config.yaml
d_mlp: 384
activation: "geglu"
norm: "rmsnorm"
attn_scale: 0.125
parallel_block: false
lr_mult_qkv: 0.4
doc_mask: true
MLP neurons of a small language model. Each row is named by its layer, matrix (down: output weights) and neuron, and shows model dimensions 0-191. Each number is 500 + 50 x the weight over its row's rms, rounded and kept within 0 to 999. Numbers have three digits each. A neuron's up and down rows have the sign that makes its largest values positive.
A block is one neuron, or neurons of one layer that tend to fire together. After each block is what it responds to, as a language model described it from the Wikipedia text at the highest values.

L7.down87:582483542492505443519474618491481449506488621557488512516390497461527487613444587543431470519400616489511529496475504407524477531536585463514489495547602448516476522574502520455420491423486473542502488507545465531415428572545523454486543477523440478419492566462495505482530426484520465467489455463509501571529475459496514527563442363510514572565464547540553508501445487486548522426574466504525434515540559518436587543462529508521411392441532599504569496545464500562446463517486435374492533501462554530595545581554558497460494569461501486509470455546487450566381506553519468554
Responds to: Name-final word pieces

L5.down100:488507593532523439490526484539517487540476562532510508611441478496533399483517421410598443588441530479435383452504414521518500498411445559521527542521506429460507605498538480512406519449479542501584604493427509534436490479435549550518489549491491466499455481476534519431553360500454484537415452466472620497509442470480592595460594476467494497512497550498507503447527488589586509451453488526499450492405570508428524435533479527528447493479466489482383521553485491450515512499551549600469444461534545592425520515461441563559495536503567482553504446526543534407577504518464470438
L5.down140:455541531504429491541460599532477510588561547551453554525399528437404582533480456469523481543498554532495491367586510452570537543535593503513501459469605503559587531462471446459494406486507519483512508607537571511522523478504505492430464522458460530447447489516547514458570480490520488485498512442496463556615562491471460535515571426548508454488533605508411486566487524546582415491547548463452537428491464497481515562537616517489470539576487447546550504599608577476590472472455582474452459565559546509552459578484579460443543544455499527593495495528472527481506528486496407594
L5.down144:491494551456510449398538528585626518529546391537511615461405435532571455472508520531509542534569487465407523571556548475470445428455484529618442471507548514475533477444474473479478543438428496485450395506527415611544582476558476473375468435476550587530455620496521449484484477584535488435479581468506489476467464486500495510519524461540510504548449491534517477521459450476479491448476457487506553511508426547478520534515468472452481537567559461502539501481458602501489460562589475610474530459433452448503400600542471432424503527459508572592420546483573508440511465503456451507
L5.down166:543567661489516557477480535500496447563572583545481550505524569496532467485510388492580538527563524600493489517574552481518456544482553523489510438483508496475538607577569522564469530486524527578587492500551523551544500509611508456551527574516463535454485474551529518413454402529546484487483481442426565531523559551404407511567497493524511504484523512453477479559501540500495483529540583484429451457466427542492484433627460492501490452569618523505534485497500635556479483453489364407505542396563509491531563484475441493392490464421559465523491467530494494585462462512476493454
Responds to: Final piece of names

L7.down56:511485577463451539419420504467421596483543472486463496507497573491534507563523588457517480489542498522471562557471595511518543472558585544501520474423545473503482399467535463500540460515577463549644516411472546550491555487439537548584461515447466567470519525613461456474500535520439510458504632437514448501506461527477501469514596524569479399490493400523553447561520523444523449500425555608493493477505528483509456518505433558498516594452586559431562454409475440517547556527501572476485558370452503555514573506582444516541532478511408514434503519566526471529546464431556460435
Responds to: Digit ending number cell

L6.down65:544511545471510436473439514525425468586510506486555495461597584526617522575501556489490455646545507456551508474575605480558508437519569439528594480585431496397384540432545515537463500529419493503496537611473450527525410498516549475504395469470534525469562461525440529413494496492540475565452457474467474508400505522481457510494496525585451622441562506498500579466483421560563493514523476485534508561517580495490422520528497469466533522455517458509573441528390497528513515516470450577571466479455522561536468516513541516529595522573493487495431572571583529447549516523482507397
L6.down91:504582466518418552510506468497550506511525450429462435481582535462447577414527514512520437444482593525563549436599474472498620492451454484444478477581568486505504472517489553485522522551448542532536562517456512474403596495517567525514462508451473528471500491537469514532545548537532530407548551493552467553450546450486508509561550467568562550484561523435491529508512574523521396516461421347538494541617448487460521577475551464474402541480465443562417428511481486397524404515458595473533434496484456509430415533554515561540550496437559414591519497477482461480405452532578461482
L6.down161:537483510558424465387538488525413547548623539474564620452484477456452447485536500516439497417508500424454525494426419486419538505526569518565360465504511462495533472440462469415463516431496448449567519503397501529476533441506459671522516512559454536497531416464525477454433448530491501511460409539483528556522403427448511544524497524566516516525519493529506470500555490531597459475545566479530541455413503525535473548485416513482383517511535545486527489578555521460518498437441444490480531477489581466509441446526527496412549407481493506478469566589588470456556497403542468569
L6.down211:514541518463428468438567495484496451499623533605518468469500573523521447558494520523491519475467487495446477428485536461517530475500542542496501395439549456555472574604554450553491500442458469612560470478566479568532485470510536584500472488513507474566451541472598526394498496474532547504515508514484566550473454512476495463609496482464483433457522397487569497465532433519463480482497452480617498534444513522471484456524461451483469475483504470548442542447387563435497393445423252468480503526489471471496488434433575530424430560420590514511439533532555525507445458531549500509
L6.down225:406499492500600482539523549425508522494519519453481454521523485551524482485523531495465471472497515564508565465518457522511528479533445479459568455417438553497497476532473481567495513555476581586461510539449414474599362543515491394427454550525485457503420448530479507450493553437512465493532491507559536534530466523503497516497395399462496435489498523559456407490469540456481516679530431572566578478446491530543474508510500510419405545456438579523424519492538565574547435558562492557598499542608534561443556462633394497489565500462579453506564506453498438524501465430519515458
L6.down227:515511486486569467484489490548443474438481473478522442455500505440547510462529434565427572528541534477465402455579497510544420546565496482583411508548483538482468516530434467530435480518461466537524508522600559490455532561447479528519483512516485569494550434491536463452574464582515516510504547508531597503447471490483464605455459366513522521534499535520495503536432570492535596533398582410532506613398481490536481536607524555493495446501538484564483549439408435534603432567494661495423509586522438404531534552530493476477494490477585453486485548474523516488596560426418459470
L6.down228:497550449457417477553528455467503569628572521623499503515526467473444459464510540529446377489462577480485518493495504513507578494444491477532466511461538502483545478497576524531536543504530496499505487521558524480519446508558468516482511537552486400531622460508547464452493400485436441423443407443582439528547511425445514511577498563564559438552496523472445471482431413465591496452454475601600540502549464486457456404508452528516538539552497494525465532571448566484432437527483328487522489600549517475505475482472516523502548539512581524603589407551508480584490506462442482591
L6.down234:485550584485450508478512544441590487486505483518428466557495499441532459477406464549467451447498529504547414415522527436488504436423475412411578489524453586519482440485483550528539444518472508427448452489477487450415540472513516433516581491513590498529479511502542519486509542527447552493585489499458526505482437435502426429563498453446514480517578553544491535538368492495451559450328447419413455485493482571515456471522596502473464511528519512474467576422450513385533532545400449576547526450580504470568535421528515498470571543445499418593510587507393515559512537481510462441
L6.down259:466561437484524490456491580481557499369504594504471458531516535500468507476558446508501543536567455486412504396581449522609519561518466482455589463502517522424480495531537558456489568549528481554467575446533634484496414514539545457475480425458556464545485423497535483423478473459464528499557421512554475504528459501512475519561460571556596524511550476436533536476543483541555430521405477516441528539475374469552438540474471511476570464466484568468504499508503454459436445548503597496641422600490566480484447564497458515497505612592477526546450471564477494433515512462447429611
L6.down261:444545453579460520418534502565494588510467527520574556429412526483398420479472530506530537485488505435450426564538492518544412549497581490505404530486513616531459483584526517544455531448611498519581464464566592585548454475502583570604515477477556489483467474539490473440498451477448440457385487449524521512490525529522507521503420552508450520498499441516439485588511538514550460491394508473580421569478494477435584565471475444580509533480441379549493409497478479482507446485556433537537539496573422507582555539470597529534517547500439519490595551498551507479534564529492426473
L6.down312:498550489526446532488439473464552548499488534517499599520528440435429605447612476496514507485497490455495415557561448536450543512481459550462516440529525460508581483453518465556449499506463509577515565465499522509450525565501595521592502565479507477455571423462381490451549455467421490486426396503604510489476622501470490479531520401529526544497455489513479516620572549439553471451499462598575454501500432570497516507451494559521448465532455524488493481502517514507435399436492674580543532486503506448493614465521449568473529505469467476467535604432520545519433407504581548484
L6.down321:497573529514547489508495543499519484412493499513495485602524514502481457478426467495488571444517549462514569441538554553540472496527456505505482496476491381522494464771470600472508415489579426510527550446524454483592459496536478482557531473442540465519473532514519490533551504438481541536462492393618551398560489434505524562577504547526491444473463568541476459517459424511423497511479522553538484539497480570527459507427560462394443521535401447511477565465538489488417471536520375526483556522511495532531460508518543468403591523538479482503486407462534443527399477525560478502
L6.down326:472557476501579490450580531419483476436496618465596518492493591541535501515415476486419428437526572447492464475615515462458466459473507563538468585489525620427561439606468496471490483533508414452538498495478484540506536551551408456533483465396538394464473501508548495478500472555506520450486499565500437543514428520521470469554525416486444451442435494391498457459479514451502481582540560508514536526528472414477519470500553454437492497575501416618500629456511494363475427513510528557479431454498501500528431460509499493520517447410549439554526495442543466598473501566512441550
L6.down360:542474511511485455495602486387480482451534498466421433549456513476497498443402548470546595422427467462651437547413528351523480458509500548504467611495509470398525495553528500444516517554519559414560557515491498535507469471548563472466424473474507430512469480456496540508512506456519534415541448467483415469429550527517515470524441388527528444491493635491554528517412472444424478439538519530483526453474500596492453439496459449512397561504480454563474545527568545500507427451580476448549440450526465555474538500416509435466495453446469469596454560420449491486463571488464474505
L6.down377:504561441498513439455560525414575628409561511472554465431502358547484439508514421517444536490531563480537551393441441532528429482555473404594531501488535468544517470525476472492502549561439444417512539468511410433494553554457536465491425453558445586528551402460441393549428500503413592472503390489556451473421541498432572519462463494438497547509443457563544537571428557485519499447495516451458480542426451518511529555505478544462578503540528434526513494493513604498475484426532458506573504447491520431506474483443603487476488459533452563520463572504513527491513436443535501532
L6.down379:558451474509572489517513475443359486425534487514459423585522488490465466501491513448493479407387434524563575514508471397421453493494505477483490511483533459535427536581459496436501527507532408512523504601516333500535532517493526440446466499506528492521562502533450418563582479513435458488565518563452441410507455399543472486423545522372482576448408466510478498440498487451506457472477502502540472435476526477566556499495575480466464547552513471471482575493518603459454543491564490539465405499635477538487436433492512458484442446529547548453410540492561539516489435479590414477
Responds to: Person-name final pieces

L6.down12:475469544497548486543535542437422560464533544475537429483408548457527518503395417570474552424415504483436500452561462504522555387441479558495558551485498559574552533576463557621485486518568508484518465579527557419459544497456412508514521437577546480570537529521477502519545522518485507465475466501570438407462419519562465553497473414502425467530528519565465446528519537462571458505566534449572587541475499516494572530509426520490482495612521422520433504425512511487477506490427506509459524543628498537472458583502637570576513548515562543568532503560524487468612576518542451540
L6.down28:482457576463430469516595483482457441487533464544503477503425490534536543446446502468512404491476518587456550493433562523445474475506470567575520486589502462543425541494607462489588439498510499525562490499491410480451561505458455469409461632566547459416521610552475538503461409548454555425570531516487485498422446552477412486437517523551451577537519538652437474548473501506503512471512438506418482537543431507509597520472525463570427536519516557446548583406470449499433519486411505500467539449551533478543486471544485506519418500524426486458435513486455542640544540523544429491
L6.down36:480509495541469539494415558526449556556500496546417555444493476521576451493465503457610555530585523474417549449515480529526522520441561441531480499544605481544524459435455497509511418474577501476570473476535527431480590468551456500455443461539458488507416404449549511483511510448467512550456507505493508487496519463345500559557474543584533403563503535452505472511624394429597520590552547513541532478446416465511454469466581492529556535537493471435524475495501569418486533507503571547454467479455540518565464474512543589523569416454466521460439530599479384633464482549487549546
L6.down37:531402531469430428406483486387429593528629488487502492519550542448561487452507462529477426561571488485440433434452562525502476512451556511481532562612408388543538575535446515502430524471586460523508506550529563575469586489492518508514448532567391474507524460500544513565481487486490533476456476408531414517430499512418459492496595518468490446532473449509467486607550523478571494481505542513565491417457568483476513471541455529596467507460482526499486434417552578524495622454561417500472563399492502578525542493498523532541500397513533459545493550516585511534511469469516468410
L6.down49:395515556436590522519534513483455498571533505489482458628409546427483451499475514505492376556505562539512538513534476464471528493512487549477544510407445630447454480572574441503398556487494505526508539576507514384531536520512474455530497534594536529402427557584479484542496501503489438567475545418587557532452484511441477554552461538481628482426466522590427573481482568493583548488545616512574558470540502498459444588510561473539490487464412490497440474548585493484434454467401394459499495502472468480464537541507542495535503505446549516523628495477492468524537511526469507516
L6.down119:440466540439436485487533565491489372491461572508459367557491441490589530422529514446556500533418438527453546518516560472532452509563451552477538507516482424469401479565498515483503539450509547454494538446491641416502475471519482437439524530548545408523508521566515451413452470500449489505506564478438525492477492492491466481559481507506577514554587453519437520526405452461350524451395394520375435552521513532537449500496523441541519474481483579500531462551423558499420499426392434521516477485455515464495505509448558472450452485473472522526626561478463497571444501479403510478
L6.down148:454392562596538443486540495512482479537603501396454502551475601469516504534510525436562367447499561375500461512426533488526474494475623657437518470551497473484464457535445450421437514477511445474575562516559520473550474529520533514577403537424485462426502520523491505499567532530404555456500480500453493550501420523542469478436485482541477463532407597501476457531580527496536545488506549560544451423503428519471489516476459527609497511521572544474460558512473530496455484523445476506478501512462510540420537481623561591546481573481520439482517515517475517424489470462593383543
L6.down209:514463611367432563473489509588501494440465463487503475516468504369418494450590492571487445483467369426436525475498509512504560411457512506483567534518521497530573512471444498543508478614517498501411521511586603500444486509438516511516527495572434449543406530463465480543449412548489479567570472480434516559449507463562465503482368494445421417529561560481470513556525549514513614548544393570453468414578493501464477503465514480512475511487505523511557518565508573444426512489511520518432570537532515462504541396494469549517472590571520444492541509472501428523470457573520466578
L6.down217:476498377576503509367487416455436467498531509487474511453430502535471554547522554595572487519514460505501492612540509448547603496426484550493544475460473353559505508411501532503517492623552484423589483520456470500422575462503455409486477474523561445583470499483466463445436498498538557502413462536543439470449454477469517506463520598531483532539492549487518524525601574461536543566548563470522519548490444489500560443421453434483476500435538538453551509537515503455410500488397432526533563483517408410465563503531469464530601507443487539541417438524476395474436476490512550545
L6.down218:516502575567553520460453469472457467480547572531518551522581582501543535519502562440572459459551390433446508529511570486455502432472554443516470445531592407518511509579490443565505473472544410491541485542517562487582453545499445507518505550314476518486537549442481537518493490481509565497490572482561451546471454570570469504433492580574594523535563485467592549488522456545500456517512545460525489481468470558607499464481498556575519559596490500529435506504517454521491458479424488480509592488504491453359532405446597506458518524499515481433431548483441427470524566472632533582
L6.down255:513473553500403460515554527430515479518611573460506441478510493495549469497499493494503405515490549493512443471486456449513526508402522506463534520534482478569544502590540520505457558460493501549529463496515532448461466507517561489499528543541535433471504467513507510494517417478442527529441503410497525564466533480418471482522498489501486442470503507547376424597514570498494503488495518483571529506455477496393496463577485531530385437476493552481435469433525629489504438439497170462503474462587540509459491492484535508428475480467472481591502558474592497557483415560444512503
L6.down286:487485591608468461487523456462502500510442487465427456477559565541554506441474462459519598571591501379454615377465508456488472585511522503437404458510549462538509540527525499506442507610459550456443442544389540423505453568515470496463541445490531479541470464530544478564503503501494562480455467461443491415478489603517571486533529460572553556513464514477441607506488500580465539516456573429400537515461538441496505571591440537453526462452382522505440584488414479550433510450514476562484463421512519461505465506471547428466571547510514566550472507575527534469464589474491504426
L6.down296:512452424495553573577507496425497503460561516547438495422529434500514517472422504486456507565530465488546548556371525487565494477467452474513415484496522481543508584538517582479538462556503512445499600547496566565564394540471555458405468537477463535475519480464385502522516420538496538503485537511458382507524540435559556548470452440500497551565402449492530521520497519602421504520498522524498535466563532466501522427533467411527503491509498554423587591602529537413441530455483523509514432577599515432449431532465472448502471503576485501617440426517594582508596422536507541465
L6.down318:521483526522410539604515466472425454590527440565454496561460478535498439593563505473564500542447444500496482365486437439495493478468598522509524536564461528466489532554535447494603530400494520594550530429516485435318539508520548528537440513432416523526523517520578488518473493540571411416520463468412486475507473424516461511427492453553505507542480492488506479556527584450498560521515468517410494505474413537489549425438486518447365426434533445505435476567466534516468468530464458421496497472569411480449407491550479570455465459547518502467530409534542491529501449576502529465
L6.down329:565501542623429558461436425469491432470422522515394461536542586535499404499537479519495487541451568475535448438425451441457501567483523457519551526501528450526522507416575511595492501535504524518529418488517597484495495510502473551565532483442510550536455648548435626500470488508542547388452573431527393494486510556465518441479509478501445559455586432530554464429536563485529505561479572485505508403470513390458494431500519555526528442484561533478544449516418543574537508520476487516437499553527531515491525485436553445485485478442554387567458439481415571551586512557500490465
L6.down362:434513481431496392533517507360446547475540446420606450539459552540491455456497585493488465552429463413511501431463395499431506476433545541473610502557495453475532525482476526514514522533512437521501571564497448534485410547475552468504466452574393490528447480547502510471422501509541462509478496432581572590433481439364518512499508480509488426538428521552447458557519490407488505525543430499523509472467545492454424535622512486435416523471431463519514517439422549519443570489468418549470409539526537536525476543520607586457579471522454496605412516477499497476515473491464542463
Responds to: Table cell final digits

L6.down24:509518600489544557499480508493573477525539418465398543569495593458499465387615568486463506506512455524497531526553530502567522501447523543548529599546589520460475569589525509528498490430396467518510484500408470551533606515504439488406443451481503564507432489479532530534516601500509525507560496510550435441520543528562538525541472564586583519553565485487550496483553518624519477434542467548410499474513481517509489439537530539483453516499444500432616513486505404446537560476564513563524496517537513499502472513542566611459518443476545522374511437590505488541442510523631585577
L6.down38:525463491465480457555506477602546477459513568414465440408435475545560463532644535485378504521426593527524515564538505511453535444557491456502442394405432472526517573547560406527486523543475520509421413525572475587534492517571460432567465509431461415518437463495453510494465506515482461587475566520572515564452496494513540541371482507547532574486523525416481451529500519554492499547423410521462495480566502531546433544433517426438575420496440526499524565514508481449496529497454472402485538448541477470483506586512487593463498468418473495578462447463488434567420498457440512482
L6.down82:439486472456451459545444488545519443568626488511506479439585515450545482523475379475519530394605516476430546443456522561524505520484471491547563551453557559441531401443419463477506441528410402531481475485530625563491454428369504502447599556477403477445383448511517474534438500450535528522472469479460475573463568438515525478529497488505575518453535554497464497496449537505469473442479484551458453590488466448523424508523588509545516490512494595549581567550491476535485549406545514574460429530611465540532496499487504544611465528457533473572491520529550505539578473480494453527
L6.down94:461424471622530374501568547620546453462467504449466466441437532529605535552495584507497497475502587523477537561526554407448482483466502463565551483454480449437398493454459408528482507507560554542485480489478450395525587452618418489541509528481486470374536514496472581526565579466460532438450527506507456533454424555420452440488444521444544514447626512480554528509498529483451589514498420414438542499387473527508456483531505457448506472473496557506552448527573425504491491466434535489551534514421485529475588455510527441430558529475567524476470479486466566545493526475466438461
L6.down98:445436556486497425547533483622565487400455504582519494533547551469534509504476472570470450480580514599396429523502535555395411435505565535537557489444567433578542520528536539462579471477534458499519453573501479522594482479529511418521492527483516538530415441511552497530509451582548517530645454513580543443529490459464524444533530527547541537493555524491518456567511517579549541540499385526459545587539449514440518469498616472500434553429473498479572489425434434488498437540455517527485473513516541506518475386610542493523503532470439553460419534533517434536438415538503556564
L6.down99:490554538516539557533442580621463483549534444430420494538512458562539503540579440465564481499552526481540510538543480512519487482422579505536474530585462513519507501466387480570475480515425623477471592540484571387496416523513397390473520470504434454547483496466526440507515559583358430477478436519541452493509456430496490507480407534481528496533505429528483596576553524500434489513492458566358551509500450576552555456495530419475568535539545477469478399498509487500498471449483514535522449530483568535408516534391542473545569501560568520565532434482456463494481528447441520452
L6.down198:533569514469414572410530544444552466523430519551593549544479497468481545534581521530512523494552492468517408557535513548480428513500568474540429569488499523512464531372530533452474444390497506528470506416550526474461514479433541637487454468524426515527599468431464397552438516539458558529473449575508496520567662490467536533463493392560491497544487419453545548458483482470450607354532512497406477507397520492577533459538495531416451547485516538494512472456553470552618521464469482502474535549466507507531524514493549457483447529481502501500474527490528520523492611487545556603
L6.down201:473500520492497563440575575514520480540516496500437555525564487427514454371455480454482510483525482521442416543507499571490457470524537543433577477510505498530498503452573429531427440517556448545472590486379538511488462496495530553519566503620521498592606542457485492582463487422470594419485494465486407485468488544552494435422501507520566513488518580482480422526421505489428495456529445619465482600504625500517499490422410535478501523482470554546537450417571437526563514499480548531417469448532574453496459400563578476524503408473531390479540555543454509463512539554458448448
L6.down210:550439538515487445494524477514530480473466542454572622535534497494550516510463434477545515468579585451427495466461583532523386529533511441548444559523453487502510465605499550498495476515460541544512533476484492499502507539485465426510482453485417462486447494504500544490452400546470544521403477455529609526400514533491439514520480530535583508632540385509433622486532558549571540492431594628449420500439443416545450511542622457562519444504528484527483476608484549503528414422419471492495496469521466527483555430453459505496565513521506472492514541593527494521404496387486500565
L6.down241:413466420483531371420544481386592494544441538561488578483528579518476546521511539538545522512519545491408444475488513623451620501546404495436557490564490418629534505447454484413484481512576508508559477461503469458535496544462458554438473491476457414510560464481499487495478559481516475509396506511429550535419396464484496447411502519473540501527463509527472578462533477455472450446439596519432470531560605481564464533468546488496576519499526535468549580473500495523519490524486506478527524512421516465495510502484344529465374485545455435469518606587502507485483431453504481514
L6.down267:495608522558512411576421524445466552427459496407509552528526415518561464471513458507459530465509433447448458519567482509441474516534539584594477435433511514619416446560577459471507472519483470501498394446606511507522497485484501477548517505542412465433598524474454569476580459440508500501431604483560494435486430527537469475485572454509520519506459557532539503455548476500490294475406545491416422534463472494497598537557505515475505579440438480538473455478572489545426515495561570524495497483446429511477524461548564529530498494502465567496459553574488530439543553418557493481
L6.down274:549514494540515476549533459465549458392501582403480462550510561544554529422538501450532545451449418637505466492522543556555612443396332522505478591520484505505426474513510485457538501522461512597496529470446443526502632481493549449478501408360606458497523483467520532484540582494527628447583455550507487410565569484531556505538382505488522485466574531536476511496553518523428468507538494474507494535483414475529496539499542426486499482547570515468529507487498538435477502486541524583494493447495489534524478542466528506396512488493575477467523485484521532503347518555529454553
L6.down279:492414430439427489390513526491584496477529561450569486470430500468486427518443441534435412525545501397516476469503491449572453528453483488493560372559502556637487510457557562427488404487498504552527431477544526454464505434528491458519538491594564458484436503461444563495524484454556549475523574547470594455491522586523564544560516382481512527415500465476528520440486377482622521483491423415468514571443555447522512430396565493495537474447530547472521459512574499447547459516473497482488554446470500529489452506437496465554585476486499459527493459491484498619484400496521556559
L6.down328:508520518536512510482472519567469544478597534482511481451529457560562470596529591437543511453475519466529527528558423489407511488538508465506430418488415545496550419541454468467476576459510551610524530527371559522448473459534509560482490436518449532528495587538475460523501474522541414509426499528448560424488525509513467459441439558573555578452454494470549486460635498482483462504496581533547513418542553402488481594516458585583503411431409380514491446464515514518453406567471430497478500523412452511406502519435565423544453513463495496496413563544443560556463512460492462430
L6.down347:538514555473468568472565469503501489470491438419498536500594535437515492508503397447468499490496462452494556493482613541501450515478489496539413528518484492465409441562489493483515493525487494469473450510521559496570460489524466491582444541527569520476529439535534553629548490526490542388507453548502566481577585472558630570515429505586528448388490462474494480426465546561578556483532451549480553487436508389511469500502493570410507554477555470581519529483490491462595476505535437495456486465465334605503554444455505573544573492477624479361468479541439553510509456456469500512
L6.down383:527551439463587525526575456497428494468542529517525492537429413535447496509406481531431462466519454382553479528434573558512561539555519535433526481454576527551504507558542522551612520445483397454474448509569431409525449466495442451398534564498446529567489455487489505524488553461553474454403548631524458469472456453514607500490572406444490528460561484492451595544496541538446500564521480433488509558556422512497511543505586553481486439571516419442470505456517508477449536531549604477481518505491445470546529464485520466509535405565502412483597489500458529401413495499597555528
Responds to: Closing parens and fragments

L5.down64:436451561513576516525412546607587520585435476452495518493508466588471602494560451500501553570571506422554458555536436475496550556485500500493457422582505457431481526541507404514511555515440508437544484550472566527505611511503516500458494529603527506392502511439528384538516466588564503510550392500569492578503482506539501512542519466465481500428484464469490454548457514494513546474504534452527561536511508505532464403487441520433510567425403524440434472450537494548540441492484588585490483546521526412517423555460464533360522486624553510512448546455476558463488513556401487431
L5.down73:438561532462506489572541472467481559495551499493580515470503539456413587398481477503450509546440495519368566454508412469484512477513494496541494535596428470436488485469492485491457378517393428508427449502526403566474446498420662467432496491508502438489529425453478443563548544472507596542536493497549526499448480599477527539508433448606419404501496450457412419514541484421543442493552414550545511517519484446429443500569515466418468507461552481533502554488551589499440552538435538579511510507436479542468385480546485466504480563470567514532456540501487474456479536543468538457
L5.down195:476466506420464524524566442599445487451483476488464453499382499475463493506526465413431448492519481461423469492451578485644469474511488487436546414480457464418522500538428541539495425419475453445503510562539570532486524545531497529559659567598518511465527462480537475529585443502551546388563523516537440533480425507495456491480516427517435492524459509524549470527514478538405473581567437480537486551442521447515612451571536492481520446497433537503563494455477506565572413482458551484518460520518385530518548480506668475546450448462555511454545520576398462506533478502538474471
L5.down222:526519481508520572470481575558553476471592514444502496500513515541535496489394469478439461501522535465577481501464456550510540485552484463591556441489494515463441453552571433521552498463532466475497561413450446468546586413529480424455504604513486608457472481512528459478462515492464516465457491492475495557554492552478500545553485510461487588563489509454524447422532435547496500430529494472488514523506494572461447552484446392441585419639562582569501493450602485521502561514446582461464460461446651486543478584466460471532502467540557430533492460458471536581544538328375443494
Responds to: Line-ending closing tokens

L5.down10:519445573491500457516484435477472432479539431496506565437589582466554472428480438516454427559452458578519560518481600468523455561439530504514519525497486562600516591520492554515482536558577475507430420525512542559541516431564526414458541438559500528466412550609518531363535467518518504564496517488472525494467589467478489462548533527526541504476574531540471571487448434339488445558542522572487428532491477412480508530567508527516459517384491451439504446576483517514480607496516475427410571457498471586489528444467490528542553427467550442490408578485532411568499476471493529496
L5.down201:566559594452601508460498489470387543524627529525486517465534532467543497506465390511485437523548523557496467497515616541533488527432540477469622536459432519547469625512512546499439493559605479514501450565480591556502547452549526509508485509557440522408436515520554469448514498459488488498471537412470486561454512483332495522538572538503589398476497442527458534504480510368569489493526566540548470506467539496449472479585509480537445529462531494536526432472489512547505581510591475419455525382463469594527489480444540531493542476396459462541482483468492462511566505440483536417
L5.down204:498539512476597466535500419521558452532553454401480519551488440541426662470451569488537522410474531411535492489504491372434496478508552434463541536525491503490463503436501439493573532548492518523502492487445511473469490487476363500480521451468462443550533490534537479538514528574520544513423520507451559393507451569536531456532561405533582435387498429572453603507449502550634415489468512603465486496499531454488556562465558557536478492421512502560542526466537588492458528469485556543498527565531495571381526472579498504470525584548583547518608467514522489534477451503520496463
L5.down214:499472497521457499407549471503514427569562489477505551499460585506543505449538437536587555377455520472533525431472517431523532486447445540436518551483549504489491482512517569427508515469504509508412524475486566474555579531468483521454444389522503418463584469525598437443416652524512462401508465597513463502483548515536460504449563492516388480559420541509456443394494469509516468572574559492497560500505502474566580520465495449440529478458588474484575517524541516435484476500359482506478468485541411493480481438499462565464443469619428465514493548554488499478473363459536412498
Responds to: Number-final digits